Weights of a small transformer language model.
Architecture: RMSNorm before each block, rotary positions, untied embeddings, normalized queries and keys, capped logits.
MLP neurons of a small language model. Each row is named by its layer, matrix (up: input weights) and neuron, and shows model dimensions 0-191. Each number is 500 + 50 x the weight over its row's rms, rounded and kept within 0 to 999. Numbers have three digits each.
After each neuron's rows, "fires on" lists the tokens most often at its 100 highest values on Wikipedia text that the model never trained on. A number after a token or word is its count.

L5.up732:554487428615547394478521608472543584559489472659516479504529531465454528564492499526451520434510528465458493568447497511515580501438490523546478524455483483442533498398481438370454510484542466537453455496519523452501574548436426391498498489453576547495482564546527538505467492507543536466467557629496532458492544549476530474481425472531554529515502474476533461531526529568550464460546459526505560511423552551528468455529498441422585524463482479453449546416597533531456435500478372554618534416466460483472456523479528505403557472427505474595578541549541519518530544532454568587
fires on: " the" 52, " so" 6, " very" 6, " two" 5

L5.up664:437463488420484506532506607540422480495556499421500536571555584483423516507437516576407537527492488367455425523483566544513502488484463561499547492489423463535548473472533499507533493477473515502416554543435504493535568457538488549429553568483514369507516542492525508545471495469516606470536571466443578539502441547516507523504469478525461398506391460433499516427663418437428487460515464515431493528532532498437664557556535574449457501546564519473491431451491468461497511533482444466535513478504467456437538526509517537481488432598534584478454435619526485528530443583493520557
fires on: "p" 22, " is" 20, " was" 8, "o" 7, " p" 5, " do" 5

L5.up487:483459501538526454510498467575521539529498425526526456488449509512490430558416428524472454430531434460565552543542482476487522500438550588522429521442529485462492516466529557521510534577515542546483420509506482630476518573359441526488479534514512540434484602555523447504521562419468511399507479426463598486448449463444430528529440450462473455501488516461449530500520424556484582569491570513607521468574467506613497475375531570440550529372485576461500446392437482521551521476523471555493428493547498613531448541533516530496441523520512468536396491538573549509566417539477450525
fires on: " |" 54, " went" 5, " p" 4, " was" 4

L2.up331:511503538481471490487494530602513535488556475488486567509476520548569534553493513450557532465470519402497549399481468539539435484544546530510530430476430424553591496501508495440399525597487462481424582504408548503440497522547447481513540513494474592479566511518447491526474411516415461583570500470380467428504616479474536448497500476545483537478486502485501477553623473473463493489430536541484512490558454558502481467461354474527441496530489428536464539540519482449423485491544594375495555641418481508547515410496452490535537478523655489536511492532430624509522469498510570525
fires on: " from" 97

L2.up308:468474511547426505506543510581475475589538515481503407496516423463498511597496449483579547495521492465522558444453502510506445423569473513513583445538499458513429532530476483460559463408464435446440444529477388565440554493592502484522493451548449431496535463483518417431516457449529523430458452513426533469552510382486580546594497464455484519500585477529565506515513524622432464510559470470515557697516543541535508462492461487514496477498601545487554554479489464399431548569519510544509579525519497467436491497447565469492559550479553499483636602465500487441490584515451468433
fires on: " Am" 18, " will" 16, " can" 10, " am" 8

L2.up90:497432533493443414508493526499485428519596485466422585516440483442429388471495510497456497391471480559546480575485517498625598482507634449595487484462519545472429476498528514502509449496483486497513516493495504576561508509526531409490420526516522454546421448536444506547482573495506448488551475646420488438500507504474482525528441471535505448473477430451504546511505407551530551449511521516592567434512452510492475531541499478489533535522513490559561433529472519480588551565499457503520521498487523532490486525483402524489435526461662383403515497483560566602578472563467370439
fires on: "," 62, " When" 9, " which" 7, " to" 7

L5.up765:515491455460547394504495497486519567504580564544443433546582494451467574462452428708432575458557484477466514566489530527463477513519533516477473541503524580500459429510526543475460491526560485412544567555421525538451410456586418471490515516514488425466432417435445461443533457601566556483523411509541519519475483560534474530470533488458510479537523528459501471436521468459501592550491575510509412533541451470435524526505467545506517476391463499574488469581428509558438514464563462436542414513454473517462361488507540461463548508478561381503493463479484508495638465511537488535
fires on: " of" 23, " century" 10, " at" 6, " 14" 6, " 15" 6

L2.up602:516462468519441480499476462567511512543579379425533483492582496428448501503484497502490592415447561513414511409530482464535421503500572480510540514477411454534508414546513453472526452484523614414418463567538471538495404536469606507482521557430490496547438518529546489546642524477498522558514535447520565495454500457567490503490515654518381471546535553487507522535519489530396546453537467510550552482480549582450471479401520522424505521448657463416481513591460514445594431450425546538373517539477522492486476493527544517481499526499513507510497456546555538507519475533539468534
fires on: "-" 40, " p" 7, " rest" 5, " st" 5, " source" 4, " subject" 4

L2.up627:527434474579536511458525419533484450409416566495540624577529420568519467478572520508437443496468532536514549506532608447540474401482496467451492468492426434489556492502551474395416531541454388505482481533477531575535541511512451528539499608540583453527403482519488478492352509528508453547533438510511415574529551489376522595517501387512497439503537472539584552558460551509502581533536545504561474510495479508436527486476501472429503490531403466489521507517538460491522518570575564487431494551518471424440451466447497571583565433537523463459477457493519591509446451459439461498
fires on: " Award" 17, "loan" 13, " Year" 12, " Awards" 5, " period" 4

L2.up388:514449489508476442497509528508476423499537449494529464512486486513556569477460503543457485491494476574526429556450497451536512535501510517484445541516402424483541575460481431575432484503517522565574489472542507413431477499446524539531526492583426466465384466482494438512372532452546464570455508589498510464566454454470429437497485509401433498529443355504443495552514392537437500536555474396460495654438515518531550464572578564607526574508475545537528449514475481437544518584462479502527353527476467460401552517534502455514539440490473385545497479452582496507528532502448451457
fires on: "V" 24, " time" 11, " age" 8, " second" 6, " first" 6

L2.up204:483472539450539494511533469543485514538566475404518446504555486459527433490601524507493575491493429451546463454509473530486513550497493411648493433504511544488467580486552476550510556507498474499583470515520471569478501467537462387530519517471478499467446449516460513433465534453453539515503584654483513524560483440580385543453420562591431525458447469476455375397665474468563422495478490501535570479536496488537483502470502405486556558558544551436499529501510470521528539455500544466514525522540527521544527463414506567453633505511490469385555522519521499576523541541520367510
fires on: " the" 55, " |" 18, " from" 17, " between" 5

L2.up359:550548529484510503534485521496506478570443463508472513517592584562508446395496470533496474475487453410550517488557478468448422450539533520483539441709502529518486529434390502461453537549463529533451563462502502449552590456511486507510546431538508598443462591461538457534484517444459539541492485462512372496497438478464442488497498500421562516436381595376584511517512510474417476439493528395571475550472513524558484490411391476473564528507424454460460504423492455504489543489528443496524472502458513520465509524523575465512507440463515500473493484472477447616538406372508485434
fires on: "d" 32, "s" 11, "t" 11, "m" 9, "h" 6, "ay" 5